config.toml
n_layer = 8
d_model = 192
n_head = 3
n_kv_head = 3
head_dim = 64
d_mlp = 768
vocab_size = 1024
activation = "tanh_gelu"
norm = "layernorm"
norm_place = "pre"
norm_eps = 1e-05
positions = "learned"
qk_norm = false
attn_scale = 0.125
bias = "all"
tie_embeddings = true
parallel_block = false
init = "uniform"
init_std_qkv = 0.0361
init_std_o = 0.0
init_std_up = 0.0361
init_std_down = 0.0
optimizer = "muon_variant"
lr = 0.0068
lr_mult_o = 1.5
lr_head = 0.00496
grad_clip = 2.0
warmup_steps = 200
schedule = "cos"
final_lr_fraction = 0.0
batch_tokens = 16384
seq_len = 2048
doc_mask = true
train_tokens = 90410000
steps = 5519
dataset = "wikipedia_en"
MLP neurons of a small language model. Each row is named by its layer, matrix (up: input weights) and neuron, and shows model dimensions 80-143. Each number is 128 + 24 x the weight over its row's rms, rounded and kept within 0 to 255.
After each neuron's rows, "fires on" lists the tokens most often at its 100 highest values on Wikipedia text that the model never trained on. A number after a token or word is its count.

L2.up681 [102 111 108 119 170 138 124 117 157 149 166 129 116 152 125 166 128  91 105 132 138 144 134 150 112  96 107 155 109 113 106 126 140 147 152 101 107 148 145 125 160 100  90  79 108 121 141 142 107 173 146 125 144 190  97 137  87 125 165 120 145 140 176 122]
fires on: "==" 20, " ==" 18, "–" 17, "ished" 10, " j" 10

L2.up455 [115 140 115 158 107 174 138 119 141 145 161 134 123 140 117  92 116  97 145 119 118 128 145 125 142 121 123 143 146 105 111 133  90  95 135 102 133 102 144 165 108  84 160 144 126 183  90 185 123 113 129 103 133 124 111 134  76  96 122 118 145  91  85 146]
fires on: "pl" 51, " Pro" 18, " r" 16, " R" 7, " pro" 5

L2.up622 [ 79 130  95 114 151 131 129 137 156 123 130 153 120 144 115 120  99 113 160 113 131 119 125 109 152 179 128 100 129 115 100 129 126 151 151 144 138 112 118 128 153 142 116 139 147  53 140 186 149  91 159 106 175 126  92 116 158 117 124 125 129 130 108 167]
fires on: "ict" 27, "duc" 26, "ubl" 18, "ied" 16, "18" 12

L2.up108 [149 115 107 118 146 138 139 149 142 137 122 107 118 125 136  92 101 106  81 157 188 179 116 110  73 148 134 198 118 103 133 130 131 140 148 121 127  96 147 112 150 133  86  94 122 117 124 124 138  92 117 153  97 127 112  95 113 142 120  82 110 133 108 111]
fires on: "ward" 28, " again" 17, " him" 11, " ev" 9, "ment" 8, " season" 6

L2.up597 [118 100 112 154 101 158  93 137 160 134 132 141 170  84 167 125 100 124 148 116 155 112 139 144  88 121 178 128 128 151 113 154 105 131  92 118 142 111 172 155 135  85 114 141 120  99 141 112 139 110 102 122 128 116 107 147  88 168 133 137 129 150 118  99]
fires on: " |" 68, " /" 8, " (" 7, "\n" 7, "," 4

L2.up215 [109 152 126 143 147 123 109  99  83 113 129 115 129 117 166 131  86 123 122 122 137 128  90 169 179  92 170 142 147 147 143 162 114 133 164 145 155 137 143 117 151 130 130 179 133  80 129 116 121 127 148  91  64 109 104 158 146 136 132 138 136  87 151 101]
fires on: "ary" 67, "ist" 25

L2.up375 [111 157 123 120 156 158  96 156 119 113 147 157 126 117 139 124 146  91 111 135 126 114 103 105 164 162 103  98 131 123 137 114 135 116 121 148 148 120 139 120  89 114 133 126 111 172 192 107 128 133 164 117 120 106 138 145 122 141 169 112 140 106 123 105]
fires on: "resent" 28, "ide" 9, "out" 7, "er" 7, " or" 6, " as" 6

L2.up173 [110 128  98 136 121 122 136 112 118 175 131 134 103 119 168 100 157 109 154 117 117  97 117 134  99 107 136 171 152 148  99 148 178 107 104  97 132 131 122 127 116 103 151 102  73 127 155  88 141 124 119 109 116 159 129 173  68 105 117 134 133 126 143 139]
fires on: " ac" 37, " acc" 30, " dec" 17, " sup" 7

L2.up52 [116  97 157 141 105  96 117 118 122  88 134 155 108 167 157  77 147 132 117 123 150 118 117 154 148 140 154 118  97 105 130 145 117 155 122 125 182 100 144 166 124  81 132 178 123 151 103  70 100 141 134 162 109 179  68 139 141 126  74 176 145 101 140  86]
fires on: " d" 40, "." 13, " n" 12, " was" 7, " b" 6, "n" 6

L2.up123 [119 166 110  96 124 124 101 110 112 142 110 142 118 195 145 180 145 149 137 115 180 115 129 149 141 101 131 118 128 168  67 128 130 129 131 154 116 127 140 127 128 102  95 112 166 108 150 126 105 161 143  75  84 102 130 152  89 149 163 129 108 127 131 122]
fires on: "ew" 40, " F" 19, " L" 17, " New" 10, " N" 4

L2.up260 [113 102  77 114 130 119 136 131 120 144 133  93 146  72 104  96 160 177 140 149 105 120 139 121  87 113 105 103 157 160 111  84 136  69 126 133 132 181 129 146 127 125 129 185 143 115 145 182 134 103 177 118 131 151 137 143 100 126  93 145 113 171  98 129]
fires on: " com" 31, " Fran" 17, " Com" 12, "ess" 10, " The" 10, " tr" 6

L2.up484 [162 141 142 147 125 123 117  99 120 108 145 103  85 123 111 115 163 143 120 118 123  95  98 139  94 204  86  95 137 156 101 136  88 126 147 116 149 100 142 148 126 104 101 154 114 152 156 141  75 118  98 172  72 134 202 140 110 101 147 172  91 118 129 116]
fires on: "able" 20, "d" 13, " ex" 12, "ab" 11, "ome" 8, "ard" 7

L2.up275 [172 112 128 117 150 119  78 183 145 132 118  79  96 112 168 114 141 145 155 126 149 131 140 133  96 135  78 150 156  98  85 144 102 118 119 136 147 143 114 142 140 144 166 107 142 143 140 169 117 106 122 113 149 120 108 139 122  80 151 141 104 182  84 162]
fires on: " ac" 36, "fer" 21, "ite" 13, " =" 10, " kn" 9

L2.up414 [109 137  65 127  98 139  98 159 182 112 130 137 149 153 138 154 171 152 165 129 121 168  95 117 119  80 146 139 100 107 123 153 128 117 131 147  88 171 152 114 132  78 133 123 113  85 135 102 154 109 117 119 115 109 115 134 126 118 137 108 160 176 155 127]
fires on: "own" 23, "ished" 20, "00" 17, "ated" 12, "ish" 8, "ied" 7

L2.up184 [137  92 132 160  91 149 144  89 112  93  84 129 109 157 128  74 165 160  80 162 130 147 117 139 167 152 130 142 160 176 108 117 141 134 160 123 148 119  85 127  92 113 107 144 129 117 140 103 145 131 151 115 117 106 124 131 106 152 133 151 135 137 114 119]
fires on: " which" 32, "ers" 31, " team" 15, " comp" 9, " includ" 5

L2.up34 [134 118 125 154 120 135 142 156 160 105 154 137 172  82 168  73 128 163 125 174  93 168 115 174 129  94 130 140 156 131 127 156 164 134 140 156 101 163  81 137 120 133 138 120 109 114 112 111 137 119  99 171 142 103 103 126 168  90 143 123 109 145 137 113]
fires on: " Mar" 29, "." 9, " per" 9, "eng" 8, " v" 6

L2.up580 [118 153 122 114 124 126 160 114 142 173 127 131 124 142 155 160 103  96 142 131 163 111 120 143 115  95 138 135 152 127 140 129 146 148 130 144 115 125 172 166 171 137 163 129 107 113 142 113 101  99 125 113 121 111 101 158 162  63 143 123 177 143 134 150]
fires on: " a" 24, " re" 8, " c" 7, " C" 6, " A" 5, "," 5

L2.up156 [138 144 117 143 141 147 137 134 106 105 143 159 111  99  87 128 120 125 130 169 125 169 124  92 116 106 109 124 138 117 112 154  93  94 126 117 142 138 157 136  98 132  93 127 117 125  98 141 117 152 168 143  88 116 138 183 147 139 111 172 137  84 115 114]
fires on: "ir" 42, "arl" 18, " Fran" 17, " –" 11, " War" 8, "oy" 4

L2.up309 [110 131  97 137 155 115 129 118 149 134 120 140 137 127  56 155 112 122 143 135 181 111 171  93 113 155 135 130 129 141  90 120 187 121  94 140 146 140 146 156  97 147 104 138 127 132 123 140 105 129 123 138 178 127 141 119 129 121 121 166  93 102 160 137]
fires on: "art" 43, "ex" 19, "ough" 8, " rec" 8, " that" 5, "I" 5

L2.up37 [118 114 124 102  98  98 146 155 162 113 105 161 111 125 138  77 133 115 145 117 126 147 143 147 101 106 142 104  99 117 139 135 138 141  95 174 152 132  97 142 140 156 120 139  99  84  82 142 163 106 146 110 109 143 147 146 118 125 129 109  94 183 125 117]
fires on: " med" 29, " Mar" 27, "erson" 25, "man" 19

L2.up752 [147 103 149 112 132 136 136 171 108 132 122 144 109 164 122 102 138 133 128 111 129 107 120 137 130 152 139 109 138  93 149 130 105 123 160 140 103 151 151 153 130 141 151 140 106 127 112 124 184 122  99  94 132 131 126 113 127  88 148 134 137 145 126 105]
fires on: "an" 48, "ren" 38, ":" 12

L2.up146 [142 131 133 135 162 149 146 154 137 156 142 164 144 133 161 120 158 101 124 145 141 173 135 150 148 173 151  82 151 155 111 128 134 134 122 120 147 136 117 101 125 114 177 145 131 131 100 114 124 126 109 132 141 134 129 156  77 134 170 135 127 148 112 112]
fires on: "ut" 64, " part" 16, "ok" 10, " as" 5

L2.up69 [ 99 134 129  77 129 159  95 140  89  97 160 145 114 101  95 118  87 121 143 128 146 117 140 170 105 154  82 143 128  91 123 107  88 109  88 110 115  82 160 109  72 150 149 138  89 107 151 185 126 144  97 114 184 163  99 145 100 158 166 149  99 133 121 115]
fires on: "eng" 45, "ap" 38, "ass" 5, " can" 4, "over" 4

L2.up319 [142 134 119 133  75 138 109 139 109 143 172 129 107 144 126 115 131 100 114 148 156 154 107 138 118 112 111 112 102 114 101 145 110  97 102 115 111 135 144 132 182 160 156 147 129 142 144 133 119 158 118 115 139 103 140 116 133 136 127 145 121 164 169 156]
fires on: "'" 100

L2.up125 [159  98 126 110 128 141 140 157 133 164  97 136 110 171 133 100 135 108 170  99 129 118 125 138 121 169  54 120 160 111 111 114 134 168 114 141 136 133 127 124 106 140 135  72 143 105 115 147 148 159 129  72 142 135 147 130 124 140 132 149  76 169 146 145]
fires on: " se" 47, " le" 43, " de" 10

L2.up334 [ 99 145 133 121 150 150  96  93 136 102  76 150  78 121 156 138 140 110 121 118  98 131 111 129 130 129 106 101 128 160 134  94  88 110 184 141  91 142 135 178 127 130 148 125 109 156 127 193 136 146 138 125 112 143 156 144 153 102 142 121 120 129 157 131]
fires on: "iv" 100

L2.up542 [144 120 140  80 165 113 161 115 125 135  95 115  98 105 137 116 117 127 146 128  97 145 116 162 128 135 107 133 112 147  85 114 120 132 142 184  94 132  98 135 135  77  73 131 123 120 167  98 135 128 173 118 113 103 144 165 160 139 159 164 124 126 122 135]
fires on: "ord" 20, "overn" 13, "ice" 12, "erm" 9, " re" 9, "$" 7

L2.up751 [142 142 153 122 119 120 133 127 115 104 166 137 160 116 146  70 105 123 121 129 182 105 166 124 110 173 142 120 133 137 129 153 118 118  95 130 130 140 120 161 136 147 128 115 140 115  97 121 133 121 124 144 179 123 110 134 140 106 144 117 159 157 141 100]
fires on: " part" 20, " ind" 15, "ent" 12, "bum" 9

L2.up278 [113  78 141 146  81 198 120 151 166 163 109 130 141 156  94  97 127 127 167 148 151 139 135 125 125 183 135 122 143 131 121 105 134 160 116 142 120 131 147 142 120 105 119 104 122 122 144 158 128 133 153 130  84 141 137 145  65 122 158 116 130 155 154 165]
fires on: " ac" 31, " f" 21, " en" 17, " o" 12, " le" 11

L2.up397 [154 109 124 134 119 216 115 122 102  95 171 119 131 116 155 116 132 143 140 159 176 165 138 135 120  94 149 133 165 126 157 147 144 120 121 110 105  81 126 117 100 135 140 132 137 134 133 113 143 113 149 148 100  93 121 133  73  92 121 124 122 151 103 122]
fires on: " n" 45, ":" 26, "," 11

L2.up336 [145 132 118  87 194 179 139 136 137 120 137 128 114 140 141 161 120 148 166 102 168 120 135 142 130  91 163 185  94 142  98 156 146 150 155  77 108 157 159 111 146 162 112 126  78 127 109  94 138 119 111 127 138 136 131 137 138 156  94  95 174  71 128 112]
fires on: "ell" 41, "ans" 20, "i" 14, " his" 13

L2.up292 [162 158 135 131 138 106 118 187 126 139 127 109  97  92 121 136 118 150 137  78 108 169 159 139 126 122 108 109 144 123  90 152 136 120  97 110 128 108 160 152 104 130 135 108 156 108 147 119 107 104  87 147 134 138 122 121 124 131 129 101 160 139 126 121]
fires on: "ap" 44, " I" 15, " out" 15, "own" 15, "V" 4, "ost" 4

L2.up519 [163 121  72 154 135 116 141 121 132 100 151 119 134 166 136 153 137 121  87 113 160 173 101 105 154 147 127 111 164 111 144 157 108 156 145 156  89 131 137 133 144 136 130 163 124 144 108 115 169 155 118 129  94 114 122 114 113 125 127 132  98 158 156 101]
fires on: "ary" 94, "ul" 5

L2.up60 [118 140 118  96 136 102 128 125 133 111 140 116 123 157 159 152 159 169 141  95 129 159 125 152 129 123  89 160 115 102 144 121  86  94 112 120 206 118  94 137 144 136 132 101 147 107 155 122 172 129 121 133 115  97 132 132 109 130 127 151 108 133 111 160]
fires on: "olog" 44, "The" 30, "iet" 14, "gan" 6, "enn" 5

L2.up23 [162 145 141 151 133  69 160 153  79 144  86  87 123 115  85 133 119 142 124 126 153  91 130 181 133 103 119 122 116 164 131 124 132 145 121 159 118 154 137 105 132  90 113 140 138 136 127  94 135 106 126 156 123 104 168 157 127 118 106 128 165 148 159 167]
fires on: " f" 51, " e" 26, " st" 10, " w" 6, " re" 6

L2.up166 [102 152 124 147 136 137 117 153 148  97  71 125 117 150 160 133 111 164 108 158 154 126 160 117 128 181 123 133 118 108  88 124 173 128 155 118 171 113  97 158 143 132 130 138 161 155 161 140 168  93 126 159 179 147 107 139 125 147  90 132 137 113 116 136]
fires on: "\"" 37, "old" 20, "ing" 7, "air" 6, " Ar" 6

L2.up516 [ 63 109 111 125 149 144  82 126 133 143  98 100  94 115 155 139 120 143 129 133 102 137 124 165 104 113 125 126 164 136  94 158 125 127 154  99  93 152 123 160 124 127 105 127 149 112 124 123 108 142 127  88 130 115 126 164 149 163 130 152 108 115 144 181]
fires on: "est" 59, "ill" 32, " first" 7

L2.up339 [111 152  90 161 110 184  81 124  68 129 117 141  69 128 137  98 126  89 173  91 133 124 152 194 124 158 130 116 163 153 133 151 155 126 100 112 137 109 109 147 155 153 104 178 122 147 136 103 125 122 130 157 135 109 101 108 121 119 151  95 116 131 182 112]
fires on: "ell" 39, "our" 32, "|---|---|---|---" 13, "|---" 9, "|---|---" 7